python train.py --n_layer=17 --d_model=384 --n_head=12 --n_kv_head=12 --head_dim=32 --d_mlp=1536 --vocab_size=18391 --activation="tanh_gelu" --norm="layernorm" --norm_place="pre" --norm_eps=1e-05 --positions="learned" --qk_norm=false --attn_scale=0.177 --bias="qkv" --tie_embeddings=true --parallel_block=true --init="normal" --init_std_qkv=0.0196 --init_std_o=0.00337 --init_std_up=0.0196 --init_std_down=0.00337 --optimizer="muon_variant" --lr=0.00507 --lr_mult_qkv=0.5 --lr_mult_o=2.0 --lr_mult_down=2.0 --beta1=0.93 --lr_head=0.00595 --grad_clip=2.0 --warmup_steps=200 --schedule="wsd" --decay_fraction=0.674 --decay_shape="linear" --final_lr_fraction=0.0 --batch_tokens=32768 --seq_len=1024 --doc_mask=true --train_tokens=395200000 --steps=12061 --dataset="wikipedia_en"
MLP neurons of a small language model. Each row is named by its layer, matrix (down: output weights) and neuron, and shows model dimensions 128-223. Each number is 200 + 30 x the weight over its row's rms, rounded and kept within 0 to 999.
A block is one neuron, or neurons of one layer that tend to fire together. After each block is what it responds to, as a language model described it from the Wikipedia text at the highest values.

L13.down297,165,160,219,208,244,173,187,176,172,160,163,224,224,224,262,199,228,249,198,183,205,161,195,230,239,203,170,199,227,180,212,195,224,191,178,135,199,191,249,201,193,144,201,225,227,257,171,189,174,162,180,181,156,216,191,201,198,230,214,179,177,177,225,166,191,192,207,158,190,250,187,189,172,181,177,153,171,229,208,202,165,172,241,189,193,193,145,236,181,218,208,169,202,226,180,182
Description: The token " an" as the article (an affair, an agreement) or word start (anterior, anus), plus weaker hits on blank cells and pipes in wiki tables.

L12.down75,186,193,278,201,150,202,184,243,172,173,187,257,207,164,200,232,240,153,205,194,192,172,184,194,187,120,150,215,202,186,195,222,201,207,199,257,252,220,193,133,165,219,259,216,182,210,180,152,194,178,127,190,201,236,207,231,171,147,227,168,243,184,196,195,186,225,226,215,158,193,204,210,209,188,174,210,195,172,210,140,207,238,146,178,255,162,226,176,218,176,242,215,244,258,174,148
L12.down644,154,204,187,195,229,214,227,210,264,201,209,229,185,195,211,108,188,195,190,196,206,237,233,215,234,218,224,194,250,192,215,215,179,228,173,203,246,192,216,195,214,198,211,202,219,188,221,169,210,235,182,242,212,198,171,203,168,236,259,218,173,233,184,124,219,200,180,189,143,221,228,206,215,156,186,216,193,150,192,207,197,168,170,222,214,188,215,165,211,187,174,201,168,248,228,204
L12.down743,182,219,237,205,190,207,167,251,244,193,195,146,156,158,139,204,190,214,214,192,181,211,225,157,164,241,231,226,207,211,205,194,234,192,205,191,204,193,219,197,258,196,191,200,189,154,192,215,222,234,258,242,202,157,190,202,209,273,214,186,157,205,170,168,223,172,194,216,172,202,245,203,195,261,199,191,212,201,217,165,208,181,181,208,180,183,184,213,191,198,198,189,230,221,178,162
L12.down808,211,187,220,233,204,253,198,212,262,227,223,166,199,228,181,178,216,182,150,170,166,225,141,230,240,192,189,215,246,300,180,240,269,169,283,196,182,245,160,155,178,205,186,164,167,205,165,200,193,209,206,223,209,141,187,204,185,134,279,174,219,192,185,185,185,176,172,225,231,188,203,224,199,147,226,191,212,209,201,205,239,137,185,213,167,152,180,201,238,186,213,276,216,193,144,195
L12.down1203,179,127,263,182,164,219,199,181,223,261,181,181,193,251,228,225,188,256,204,244,207,195,205,184,197,191,185,179,192,199,192,229,200,236,201,174,232,219,165,198,219,230,229,223,170,206,254,220,259,222,189,225,220,206,127,197,174,191,231,217,208,184,126,232,166,167,235,225,199,208,232,209,199,233,191,198,158,261,231,198,225,199,148,191,223,230,182,184,161,148,231,203,210,169,265,184
L12.down1295,182,175,192,176,156,225,166,196,123,217,187,233,217,199,167,182,196,186,216,193,173,241,203,172,216,194,229,166,164,196,215,167,267,205,216,189,216,178,215,190,217,213,186,183,213,209,213,239,169,216,179,212,241,176,218,177,182,205,186,258,269,194,146,203,166,193,210,147,179,168,215,126,156,198,218,217,181,211,201,201,240,205,205,196,198,196,251,191,190,227,199,245,216,206,192,163
L12.down1470,186,175,239,202,223,190,206,211,165,269,191,207,280,185,204,238,189,223,192,165,206,175,213,203,183,237,197,241,174,242,198,232,204,199,206,265,228,186,188,161,204,182,249,232,212,149,244,171,181,217,212,248,177,195,189,202,213,211,218,188,249,199,186,217,209,216,204,233,237,199,192,166,186,223,170,178,215,174,251,213,257,164,167,136,193,217,245,209,198,180,179,205,219,233,211,168
L12.down1518,200,258,277,214,218,211,176,162,225,249,194,232,198,243,253,219,162,195,217,234,200,139,221,205,190,199,206,232,167,213,201,172,170,146,176,203,223,121,200,156,245,209,192,179,211,184,228,193,186,208,230,198,177,225,207,191,209,158,258,206,157,182,253,180,141,151,189,246,192,170,218,261,173,250,209,161,140,214,231,185,202,211,196,176,213,189,217,210,202,195,190,197,177,259,205,199
Description: The article "a" starting a noun phrase after a verb, preposition or comma, as in was a major event, in a local castle, Sydney, a spawning ground.

L11.down212,189,228,202,176,194,201,174,142,188,261,194,218,185,191,177,188,224,165,243,202,174,130,198,236,254,193,210,182,184,192,218,173,216,226,194,198,221,188,209,177,240,195,191,145,222,193,198,189,199,167,188,183,183,235,213,245,169,181,245,130,149,167,187,190,215,203,232,225,180,204,177,210,239,160,196,215,138,182,178,198,191,179,164,185,205,207,253,241,133,194,248,166,175,149,234,198
L11.down468,198,193,169,237,191,203,197,198,146,232,149,226,243,206,180,190,179,196,235,166,178,241,199,211,207,178,226,189,206,217,215,201,151,208,159,136,150,205,224,164,175,216,191,165,171,192,171,200,164,221,195,157,172,211,216,229,149,208,188,153,214,176,196,217,144,226,214,217,246,203,187,220,183,168,169,196,209,179,202,192,238,161,212,227,233,243,218,252,226,163,199,175,197,234,186,220
L11.down741,199,209,160,161,212,226,148,147,183,193,217,160,234,176,265,203,199,224,202,222,212,184,227,204,208,195,211,164,220,182,221,189,198,193,175,206,170,104,190,192,197,188,144,187,172,154,235,216,204,243,150,212,214,222,212,199,127,184,187,244,192,211,157,261,213,163,212,180,213,229,200,220,205,188,238,212,251,213,244,200,172,168,190,128,217,191,178,247,249,205,175,219,203,230,193,188
L11.down963,171,241,215,205,158,173,200,214,217,193,206,212,202,209,208,180,234,151,206,213,188,215,232,167,219,165,214,198,199,176,191,194,203,213,196,166,232,209,219,221,219,224,260,225,177,201,164,181,250,181,255,210,222,243,165,200,155,190,204,231,201,188,193,232,174,196,162,202,201,204,276,155,231,212,191,176,219,184,212,144,173,222,224,198,196,151,173,177,203,197,185,168,247,158,221,221
L11.down982,238,214,267,161,156,168,123,201,182,226,193,272,225,258,220,206,189,220,180,219,204,209,136,189,148,268,233,202,228,184,211,178,207,209,193,191,165,206,225,195,154,169,167,183,296,229,205,219,190,247,198,196,183,203,241,217,192,212,184,189,245,203,229,182,201,262,130,189,218,184,197,207,213,255,235,181,128,219,243,187,233,183,232,210,161,228,150,195,189,191,177,225,209,189,175,175
L11.down1236,183,224,146,193,211,235,245,239,200,206,173,197,207,180,209,256,193,193,201,238,200,198,225,199,185,218,203,190,212,245,168,222,189,180,230,165,230,254,182,203,162,253,218,212,184,169,165,237,229,195,195,207,239,160,156,249,168,211,200,202,237,231,184,196,211,234,208,213,193,249,152,154,203,236,172,205,172,252,220,230,172,153,262,178,207,214,217,191,223,187,240,204,200,166,261,205
L11.down1263,176,193,149,196,227,184,183,235,223,152,162,175,189,208,205,230,242,208,264,212,179,172,226,182,205,182,183,234,174,193,194,192,204,191,240,238,207,206,211,184,187,201,170,192,203,174,219,218,171,178,211,221,208,208,187,164,207,211,182,204,185,203,186,188,203,221,225,169,209,273,182,192,194,151,202,266,207,185,183,144,201,206,216,192,212,180,209,174,182,178,193,213,206,176,170,237
L11.down1286,177,200,203,177,214,161,245,206,194,234,233,179,177,203,173,218,162,217,200,184,189,168,177,198,156,254,207,186,202,242,195,196,172,229,175,137,247,221,281,215,231,235,178,244,210,187,207,210,227,231,203,234,179,175,247,223,246,165,213,215,176,212,219,175,199,219,178,213,161,160,190,240,194,155,147,195,175,236,235,245,203,193,231,213,226,209,199,218,153,203,215,176,161,141,186,177
Description: Fires on the first letter piece of a word that opens a quotation or parenthetical, especially C/c, as in "Calypso", (Cuba), (c. 1769), and weakly on other mid-word fragments.

L11.down64,211,196,176,224,190,213,184,170,171,263,194,124,172,224,217,204,175,230,245,225,222,172,188,222,164,208,234,213,177,173,239,190,213,233,188,159,270,206,238,242,202,193,143,196,182,231,221,242,197,158,247,210,201,203,212,179,155,226,205,212,196,185,207,229,154,188,193,161,217,135,195,230,185,202,222,169,217,166,185,232,225,202,177,191,217,197,181,219,154,185,201,229,224,189,162,247
L11.down264,172,213,207,161,204,139,189,204,236,214,171,134,200,220,162,174,210,185,203,165,190,194,183,255,199,163,192,138,210,216,214,210,199,181,192,180,217,238,199,176,169,194,217,200,183,147,210,148,158,190,222,207,202,174,119,220,178,193,163,153,224,194,190,229,216,213,224,228,203,173,199,216,238,144,183,191,222,194,259,219,166,208,265,192,195,151,170,223,213,258,183,143,227,180,212,271
L11.down414,214,201,154,164,155,226,194,168,242,227,206,206,239,191,149,152,197,210,205,146,196,215,212,247,183,204,189,210,157,194,229,196,220,273,156,205,277,217,229,188,227,207,174,225,214,227,231,153,239,177,197,179,187,200,217,221,233,242,247,220,176,199,185,232,198,212,195,173,196,158,209,270,165,245,221,172,212,176,245,269,229,166,196,169,194,186,243,243,195,240,197,203,158,214,167,157
L11.down559,186,189,162,220,204,194,147,208,225,168,231,186,166,228,167,181,199,246,193,180,204,195,214,175,181,205,154,212,218,250,230,194,213,209,207,220,212,204,171,216,213,174,217,146,165,264,152,143,196,180,180,247,220,187,227,206,200,192,194,231,222,164,229,156,172,237,255,192,223,241,202,188,187,156,167,207,203,188,202,226,154,195,189,193,247,205,143,206,231,232,204,206,190,149,222,185
L11.down939,187,237,202,145,225,219,191,180,217,190,209,187,174,224,155,213,158,193,171,170,229,192,207,257,176,201,238,252,160,204,256,259,186,202,210,170,198,211,209,171,142,150,152,209,193,169,264,103,186,213,205,235,192,180,209,298,204,208,223,224,173,187,186,188,232,147,232,179,237,196,150,198,181,201,194,135,198,164,181,196,154,207,240,187,215,181,175,163,236,211,163,166,193,152,160,212
L11.down1078,194,291,267,160,217,197,269,198,217,164,284,180,214,202,193,188,147,227,164,240,191,199,193,149,187,206,228,184,219,216,183,204,202,182,190,173,204,260,214,224,166,149,210,257,199,219,208,270,208,216,185,176,129,182,196,215,253,174,192,235,235,216,218,219,239,191,167,187,144,119,170,183,173,260,194,191,181,219,221,283,235,181,218,203,184,201,196,223,183,162,176,187,214,198,219,217
L11.down1270,199,158,220,230,229,268,188,218,244,244,177,139,195,190,217,194,175,208,214,156,193,220,192,191,189,170,232,222,189,190,158,216,268,225,124,172,179,225,188,212,164,209,220,233,174,205,188,241,175,205,215,213,205,198,183,231,190,226,224,174,195,233,242,213,182,232,246,224,138,211,178,199,228,189,147,174,227,188,173,184,158,219,202,151,213,218,172,193,160,224,188,175,274,153,191,156
L11.down1409,161,196,154,193,153,237,209,173,189,226,149,149,171,228,206,177,182,217,209,175,216,196,224,231,190,170,214,208,143,172,226,182,219,164,227,145,228,229,228,182,155,246,236,249,248,246,223,172,138,192,174,166,220,199,198,180,204,181,201,156,200,207,210,208,250,249,241,193,166,258,182,164,194,186,180,185,218,275,204,230,220,143,218,221,177,197,177,215,168,190,200,208,214,182,175,176
Description: Dash or space between two numbers in sports scores and stat tables, as in 2–0, 3–1, 2 - 2, plus some ordinals like second round.

L13.down634,240,211,236,117,212,182,212,158,158,217,194,203,189,214,221,181,244,169,189,186,206,269,139,201,185,207,261,171,183,231,220,211,182,198,222,231,167,175,163,207,203,184,225,199,223,203,185,233,225,202,224,177,181,230,156,165,185,166,212,178,172,139,198,211,222,171,179,251,196,185,179,206,238,200,206,238,187,201,248,232,195,192,244,204,208,263,208,195,211,214,211,149,147,182,223,200
Description: Digits and en dashes inside numeric table cells, chiefly football scorelines like 2–0, 3–0, 4–1, plus stats columns and occasional words like over.

L12.down18,147,236,202,251,225,207,197,227,185,212,213,155,208,158,220,169,215,244,145,255,152,179,265,235,202,201,231,205,174,242,211,267,162,125,223,152,182,135,227,226,195,244,200,218,189,207,190,171,203,189,210,205,150,183,196,168,187,252,210,191,179,263,198,187,205,197,206,199,187,216,206,194,191,249,239,211,171,172,179,216,172,177,218,227,201,212,189,230,161,166,161,197,199,220,235,217
L12.down62,222,240,231,204,152,205,160,189,217,189,163,190,199,182,181,196,157,222,222,226,207,198,235,186,236,135,172,159,209,190,152,240,154,186,187,158,232,191,194,190,185,159,219,211,163,210,213,221,231,190,199,194,217,226,182,265,164,197,175,204,197,208,155,253,224,201,191,189,245,247,165,206,187,177,165,189,208,210,220,217,204,173,265,239,202,219,211,166,198,230,168,141,219,195,202,263
L12.down595,217,170,276,186,235,171,163,193,198,188,223,203,193,216,224,210,216,207,194,194,187,154,227,157,218,195,195,226,189,180,234,148,188,156,224,173,225,210,179,214,142,234,111,174,223,232,205,207,162,185,281,173,180,185,192,214,203,190,213,199,203,180,216,175,243,198,234,201,245,166,208,216,176,206,233,182,173,209,195,170,246,164,110,222,245,179,211,169,174,210,199,199,204,215,182,162
L12.down673,174,203,184,203,199,169,183,250,229,215,192,216,189,178,229,169,217,198,168,247,210,242,200,171,263,182,200,131,169,271,173,152,221,195,246,237,175,234,192,243,119,186,230,208,192,179,191,278,238,189,164,193,214,198,246,201,161,207,229,212,169,184,162,195,176,195,204,172,221,179,167,192,273,265,243,208,152,152,156,240,191,227,225,224,176,196,163,222,189,217,191,232,217,222,204,186
L12.down773,184,134,188,198,175,240,244,216,190,191,224,117,222,201,220,211,192,182,196,197,194,231,199,205,193,197,261,157,127,200,254,227,155,212,151,187,253,197,166,212,179,201,187,196,214,227,207,227,191,172,203,200,187,193,190,233,218,192,201,259,175,234,136,191,214,103,231,211,214,221,203,196,190,216,225,212,170,245,198,159,197,195,234,214,223,269,184,198,146,231,233,157,174,175,185,217
L12.down975,245,232,238,187,169,183,191,156,208,226,244,204,213,255,171,171,188,146,157,193,194,231,174,184,184,261,129,159,199,215,262,230,133,195,200,157,224,184,204,196,177,205,159,246,223,169,180,167,229,155,198,184,190,203,219,241,214,213,210,183,214,236,174,180,234,213,140,196,140,205,214,157,156,231,203,254,179,191,163,198,214,200,216,255,163,214,191,234,219,191,211,213,191,232,243,256
L12.down1190,213,216,163,207,198,204,175,184,222,175,222,179,168,223,234,212,200,198,217,216,156,141,261,176,182,191,186,205,226,176,177,233,190,226,235,191,249,213,219,251,228,220,198,184,172,178,211,228,271,199,161,181,194,198,169,223,183,220,221,217,154,170,194,224,195,211,161,253,223,156,215,186,179,230,191,241,245,194,225,197,207,239,220,221,194,166,173,259,202,246,179,179,206,137,195,209
L12.down1383,214,214,180,191,172,165,195,180,192,217,259,186,192,263,244,239,174,153,132,223,179,184,193,183,204,185,171,169,166,157,265,194,182,199,182,198,210,198,147,197,224,213,157,173,261,197,166,170,243,136,196,207,202,205,155,241,182,218,188,226,197,235,239,241,234,177,180,179,159,208,164,213,187,198,218,189,146,210,198,197,153,126,266,223,186,234,241,163,208,152,175,216,214,222,170,201
Description: Single capital (sometimes lowercase) letters beginning a split word, often a name or title after quotes or pipes, such as D|ama, C|atanzaro, c|inematic.

L11.down140,189,229,245,205,225,199,219,200,219,236,196,189,209,161,130,169,207,190,186,168,182,182,137,185,198,207,238,181,244,221,201,209,187,153,196,175,178,249,197,154,151,224,222,240,194,184,234,194,186,187,168,237,226,191,212,193,165,227,147,209,167,183,145,168,177,180,222,180,270,199,202,182,228,204,192,213,203,221,173,178,245,124,210,234,242,205,195,186,215,167,240,204,215,211,192,188
L11.down335,226,203,199,164,217,236,198,180,219,171,193,180,209,220,201,196,200,208,186,192,187,255,199,161,200,182,226,252,214,180,285,238,218,222,232,239,184,156,207,227,178,225,201,214,159,208,183,182,174,220,146,229,194,177,234,139,217,229,239,199,245,206,155,197,247,259,278,160,218,193,194,200,208,192,225,199,197,234,227,222,201,213,174,141,218,206,166,176,185,196,203,256,164,170,211,183
L11.down567,203,228,220,232,183,152,185,200,205,197,162,190,212,220,242,239,147,191,216,214,124,193,228,164,216,216,202,192,194,189,220,215,183,171,172,219,192,211,135,154,218,218,209,224,160,201,241,204,189,239,191,141,204,190,160,180,238,159,231,152,195,169,234,183,222,192,208,222,159,158,186,198,218,247,171,260,178,226,141,211,221,221,238,176,218,219,201,186,182,233,192,210,204,169,159,175
L11.down775,182,154,219,195,179,250,197,202,210,217,237,232,152,168,183,172,178,201,202,171,188,263,213,160,203,224,157,241,190,216,260,214,210,224,227,241,164,224,182,241,195,196,197,200,150,200,158,169,198,218,182,238,167,189,240,208,156,183,215,260,221,167,198,205,227,186,157,238,203,163,175,173,214,243,205,210,169,218,231,252,203,180,151,225,166,261,228,206,206,227,233,224,226,161,215,183
L11.down996,208,174,237,195,184,198,179,176,190,222,201,194,208,153,216,186,187,198,177,215,186,258,204,200,197,201,197,224,195,207,192,222,193,180,229,192,245,179,176,191,172,170,253,217,233,162,246,214,243,211,201,199,246,177,192,217,162,196,188,216,225,212,183,201,167,220,184,212,241,214,252,180,240,220,184,229,162,155,173,232,224,132,194,207,181,259,228,233,207,209,201,198,197,223,225,173
L11.down1004,163,203,230,172,246,214,261,215,204,205,206,189,236,179,178,211,171,187,222,262,195,178,198,181,186,167,138,232,217,204,231,239,205,198,181,222,168,190,224,264,157,229,199,164,160,194,206,207,239,188,219,162,199,166,203,188,209,219,185,228,225,215,202,223,191,97,244,161,188,160,198,253,203,201,191,227,259,159,216,198,229,166,239,202,198,281,249,174,210,161,175,209,196,218,159,217
L11.down1334,214,242,206,193,140,206,250,200,243,240,176,156,144,230,165,220,170,204,176,254,186,235,199,171,147,203,170,213,195,189,183,255,233,184,208,192,229,200,197,217,222,203,188,187,234,201,253,218,201,210,173,218,193,201,201,218,160,204,227,194,195,193,153,184,207,179,206,170,185,196,205,182,162,202,166,227,246,188,196,245,270,218,193,216,195,197,154,211,158,205,241,163,244,243,202,143
L11.down1386,226,218,128,192,246,184,220,216,174,233,174,249,242,198,163,248,183,192,155,130,223,232,246,209,211,224,176,220,170,181,176,186,226,184,195,234,183,172,193,225,167,190,237,225,237,229,165,148,186,205,210,215,180,222,214,229,203,166,173,233,194,251,169,249,165,185,225,232,236,229,216,206,174,231,204,210,185,183,208,163,236,165,143,204,227,203,165,160,206,150,212,223,178,195,193,174
Description: The article "a" (sometimes "A") starting a noun phrase after a verb, preposition or comma, as in received a, relieve a, was a; occasionally mid-word letters.

L12.down25,221,150,281,197,184,169,186,205,140,195,208,208,153,197,230,238,210,181,218,170,164,197,169,186,221,190,198,183,155,186,204,225,179,204,206,222,165,154,220,193,197,252,197,205,239,208,244,192,223,176,190,185,163,183,196,141,162,173,176,242,163,246,216,221,244,238,210,183,206,199,215,197,224,184,177,186,231,216,151,178,223,193,213,215,179,226,212,199,162,215,185,255,209,239,232,192
L12.down43,267,186,130,181,184,195,219,183,233,174,222,191,157,168,203,237,258,167,208,215,165,195,149,183,150,171,214,198,272,238,250,150,195,198,205,196,225,171,220,196,204,278,191,236,194,166,216,219,236,189,191,190,219,115,194,186,198,240,178,183,236,205,166,155,230,211,244,162,227,150,235,259,184,251,241,143,214,159,180,209,230,192,202,147,261,180,220,208,222,240,221,154,221,268,175,191
L12.down148,189,201,255,173,188,220,136,213,197,193,230,208,219,253,251,218,231,147,167,195,231,217,179,227,182,197,194,228,207,189,211,202,156,180,222,158,185,230,193,202,221,170,212,213,189,223,143,180,186,128,165,210,194,201,182,206,162,201,232,205,177,182,247,134,143,193,179,165,234,221,189,223,223,184,229,175,220,219,239,191,158,196,292,163,161,196,210,208,198,229,183,197,168,205,215,195
L12.down290,285,203,234,201,195,170,190,197,180,212,215,174,154,196,252,222,235,198,222,223,245,240,204,193,234,126,201,242,212,158,214,170,200,154,247,177,168,228,226,260,231,216,175,209,193,197,223,148,207,186,189,212,205,198,229,178,241,187,154,195,173,179,147,220,198,225,148,191,191,196,181,201,201,200,163,173,215,179,202,178,217,209,243,248,256,141,211,186,169,236,201,179,193,167,163,199
L12.down340,255,180,200,241,192,196,141,204,181,174,259,221,194,271,222,237,168,249,177,176,148,244,199,174,152,197,200,213,225,187,201,194,169,218,170,175,202,188,196,187,186,247,182,253,147,195,258,210,208,140,217,211,214,216,227,235,218,209,236,234,183,196,208,219,189,221,185,189,185,216,217,199,229,189,163,141,216,189,177,236,115,162,153,233,221,131,157,180,167,183,195,189,168,166,200,182
L12.down548,209,232,197,191,165,211,224,177,215,154,141,217,175,187,246,184,221,226,159,162,198,197,195,236,158,183,171,162,191,209,173,186,251,246,156,189,188,227,212,215,201,191,220,178,181,185,199,227,186,225,201,222,239,128,130,246,201,216,174,237,174,167,174,190,204,206,232,197,190,181,199,181,186,202,200,184,175,217,172,224,211,204,215,228,229,177,140,273,211,180,222,159,188,232,142,174
L12.down1142,207,143,129,192,174,200,160,152,149,211,216,204,184,204,238,191,238,237,201,163,213,193,173,176,204,193,197,200,288,226,226,171,219,176,141,226,158,137,202,174,220,200,145,190,194,235,142,197,162,225,169,182,195,184,242,203,156,216,205,215,186,196,157,171,169,222,189,217,242,227,132,244,181,190,182,180,186,238,202,251,166,204,145,208,177,189,173,205,215,127,164,250,221,230,212,186
L12.down1290,147,180,206,193,226,198,181,164,210,130,165,221,195,211,223,208,216,197,243,232,241,199,175,231,175,231,221,187,211,212,236,167,162,210,172,113,211,172,189,209,217,159,130,191,237,218,191,221,204,183,188,172,170,204,210,223,199,188,225,223,176,204,161,129,244,225,188,178,189,184,170,177,224,207,223,223,221,217,191,217,200,196,248,164,178,206,198,183,181,198,221,193,179,181,201,163
Description: The article "an" before a vowel-initial noun (an icy, an ogre, an area), plus "an" word pieces (McAnally, anteriorly) and pipes in sports stats tables.

L12.down190,192,211,181,221,214,207,218,203,239,186,221,197,207,224,220,154,259,206,201,174,234,237,257,201,226,209,156,245,213,189,200,186,172,176,229,215,208,139,152,149,190,205,196,154,231,224,166,191,173,178,219,162,226,211,161,158,226,207,185,189,231,234,215,245,236,217,229,196,242,214,235,181,210,155,177,210,239,213,148,179,185,189,231,202,156,156,221,181,268,183,193,186,238,241,195,176
L12.down348,143,206,190,232,204,216,221,224,190,189,192,210,196,184,161,146,233,287,255,200,168,219,153,198,229,196,198,206,237,232,200,202,173,171,200,205,203,222,217,184,200,181,165,183,204,205,260,210,217,167,195,131,206,222,211,166,203,246,206,259,175,239,283,185,193,161,234,205,260,198,175,196,219,199,178,261,160,205,221,239,140,205,186,292,193,209,248,171,248,223,201,169,155,184,176,208
L12.down367,184,217,231,211,176,198,259,284,160,223,223,171,165,224,203,178,171,190,169,196,176,190,232,266,189,200,188,176,203,195,221,164,215,177,195,226,197,215,209,246,183,212,126,156,178,130,188,166,206,207,165,196,239,225,174,214,189,203,171,212,190,192,207,227,195,194,250,159,195,185,164,206,206,215,200,174,245,205,229,212,150,160,184,201,178,261,168,185,212,205,200,219,226,219,184,163
L12.down437,148,213,114,224,242,192,173,199,238,207,192,174,187,255,251,193,200,163,226,253,217,129,226,177,143,223,219,240,198,243,184,191,167,208,194,174,172,199,147,187,208,209,228,193,226,177,222,234,236,211,197,191,206,175,189,196,161,149,277,228,186,176,222,196,190,219,169,223,233,234,218,198,229,217,196,188,265,172,192,179,215,213,209,159,261,229,227,174,169,280,179,220,203,242,257,175
L12.down1254,173,183,211,200,142,234,213,203,231,190,163,172,205,194,231,169,221,200,218,198,210,171,211,168,199,226,225,231,259,171,155,179,238,182,201,144,198,197,272,212,191,153,121,218,167,231,137,181,176,188,180,217,211,202,150,217,176,199,223,202,214,201,209,184,162,207,226,213,191,212,199,173,174,171,207,166,209,210,190,220,220,219,137,148,172,173,136,208,204,211,221,138,184,201,174,200
L12.down1281,187,208,276,201,181,191,169,255,172,138,224,231,221,233,214,165,208,156,232,240,138,180,272,196,213,216,202,135,177,182,169,161,250,194,174,188,245,150,223,192,196,232,170,194,177,226,218,191,221,206,229,247,175,222,153,185,266,183,145,215,183,203,179,204,201,167,190,226,163,226,116,184,203,215,181,225,208,225,228,212,214,225,248,200,216,181,159,204,206,156,205,187,175,149,182,169
L12.down1402,192,224,174,201,198,185,196,202,168,164,192,245,250,158,164,227,142,211,192,238,175,205,193,224,194,184,200,241,166,172,255,166,176,180,259,168,189,174,204,209,142,152,164,222,186,209,175,205,247,259,220,200,184,209,171,216,149,208,171,200,222,226,209,190,184,147,209,265,190,204,136,127,232,230,192,179,213,167,203,214,221,249,144,224,188,220,206,244,209,220,187,177,234,247,188,194
L12.down1415,198,194,192,204,203,198,191,235,205,170,182,183,216,143,232,261,179,204,183,192,196,201,222,236,168,199,216,184,204,175,216,153,197,260,185,206,212,213,217,205,177,201,205,181,172,189,182,231,219,191,200,189,216,168,218,199,197,154,162,183,143,196,197,195,165,181,234,213,215,200,222,207,217,170,234,246,190,169,119,194,223,230,175,217,228,160,237,167,176,190,190,232,227,155,183,210
Description: Separators or spaces just before a second number in sports stats tables, such as score dashes (0–1, 25–20) and goal-count cells after appearances.

L11.down413,271,189,201,209,215,209,171,154,173,127,233,221,230,171,223,208,178,251,166,155,214,237,136,183,172,182,262,226,213,195,276,234,213,224,221,171,133,194,226,200,242,162,128,199,187,201,197,185,165,157,195,177,225,255,207,210,229,284,240,172,143,175,186,214,197,200,172,250,223,230,184,193,239,228,212,191,154,278,166,179,252,199,228,211,155,182,212,228,203,156,132,206,187,264,185,194
L11.down420,158,148,260,176,232,199,112,198,203,169,181,274,204,175,244,196,202,191,208,150,242,150,215,148,216,200,183,185,177,227,260,174,197,178,200,143,245,175,221,217,177,209,199,168,192,220,165,208,204,169,228,225,170,200,202,155,211,179,248,177,233,220,185,212,186,225,149,180,203,228,205,186,262,195,189,203,221,231,270,147,219,194,248,123,207,208,207,162,201,216,157,151,228,228,186,201
L11.down796,175,225,252,151,179,169,177,207,151,178,253,263,211,206,221,237,223,205,245,200,201,168,237,234,175,226,197,162,171,212,184,222,213,185,176,219,267,159,172,215,161,222,209,176,217,185,195,176,165,165,148,199,187,171,212,192,214,214,248,199,111,226,215,182,214,248,191,229,229,182,193,182,215,180,224,191,139,241,228,180,176,182,255,181,180,178,140,197,188,221,216,173,216,223,216,174
L11.down862,150,227,218,158,219,205,182,147,227,135,149,236,246,249,261,217,218,153,233,167,216,264,184,220,194,201,170,200,187,153,244,174,166,206,184,160,193,178,220,209,193,178,171,244,224,139,188,225,214,151,226,183,197,197,203,175,191,207,206,184,244,170,197,108,204,194,152,122,195,204,191,194,209,207,209,169,167,200,180,214,219,208,201,157,223,227,165,192,190,252,167,202,240,227,174,204
L11.down909,242,187,175,211,195,200,211,224,228,185,205,226,212,222,189,231,188,179,222,184,174,188,215,228,187,187,213,158,170,253,187,171,198,191,225,177,172,214,166,199,180,184,147,278,230,219,184,216,243,185,205,203,194,185,211,195,200,187,207,204,190,204,204,185,201,191,181,200,271,197,186,213,210,258,253,158,173,276,173,211,155,194,290,177,175,205,181,205,187,209,166,190,239,183,145,205
L11.down1157,161,187,228,170,198,240,152,205,206,107,192,194,194,224,214,202,170,200,242,189,213,192,171,206,182,197,195,170,191,252,192,200,181,232,172,199,140,187,199,235,225,239,199,187,172,205,216,251,169,172,184,242,126,207,215,227,186,138,208,245,296,174,164,195,199,233,147,179,230,138,194,216,214,180,186,177,237,227,191,208,227,229,220,239,223,194,197,158,190,199,222,207,198,223,222,233
L11.down1323,154,163,193,187,187,216,183,202,193,222,214,176,158,238,195,161,155,215,180,173,208,213,166,208,196,175,191,197,256,218,206,185,228,237,226,206,171,203,209,175,210,148,187,210,221,219,234,247,179,208,156,165,169,209,217,219,192,179,257,194,150,210,219,185,252,261,220,193,160,227,124,224,205,168,199,213,221,212,249,251,172,206,213,236,229,179,191,193,235,212,171,185,158,181,152,196
L11.down1336,165,211,185,176,198,239,199,181,242,220,181,181,171,209,209,172,155,159,194,191,230,204,176,211,241,198,158,175,175,189,194,186,202,189,207,196,197,222,200,191,246,245,164,215,175,231,149,183,219,147,256,282,185,218,151,221,216,189,239,211,195,96,171,204,220,153,207,208,204,196,181,232,207,214,186,179,218,200,269,175,180,201,193,210,159,234,195,207,209,191,204,204,182,238,175,148
Description: Fires mainly on the indefinite article "an" in mid-sentence prose, as in "as an appendix", "over an hour", "felt an icy". It fires more weakly on "for", "the", and "is" in similar positions.

L13.down894,193,194,190,185,163,172,191,142,207,194,186,239,210,193,169,182,180,142,275,247,171,190,170,238,198,170,171,200,217,177,224,241,155,262,218,197,169,204,199,189,119,227,213,227,249,196,151,210,259,221,166,228,226,242,182,200,194,227,212,157,214,230,147,222,180,234,221,169,193,147,242,172,157,151,228,206,267,265,231,174,195,174,253,233,226,227,193,212,135,194,215,164,200,192,204,194
Description: Single-letter opening pieces of words split into subword fragments, mostly capital C or K after table pipes, newlines or parentheses (Crewe, Cuba, cue).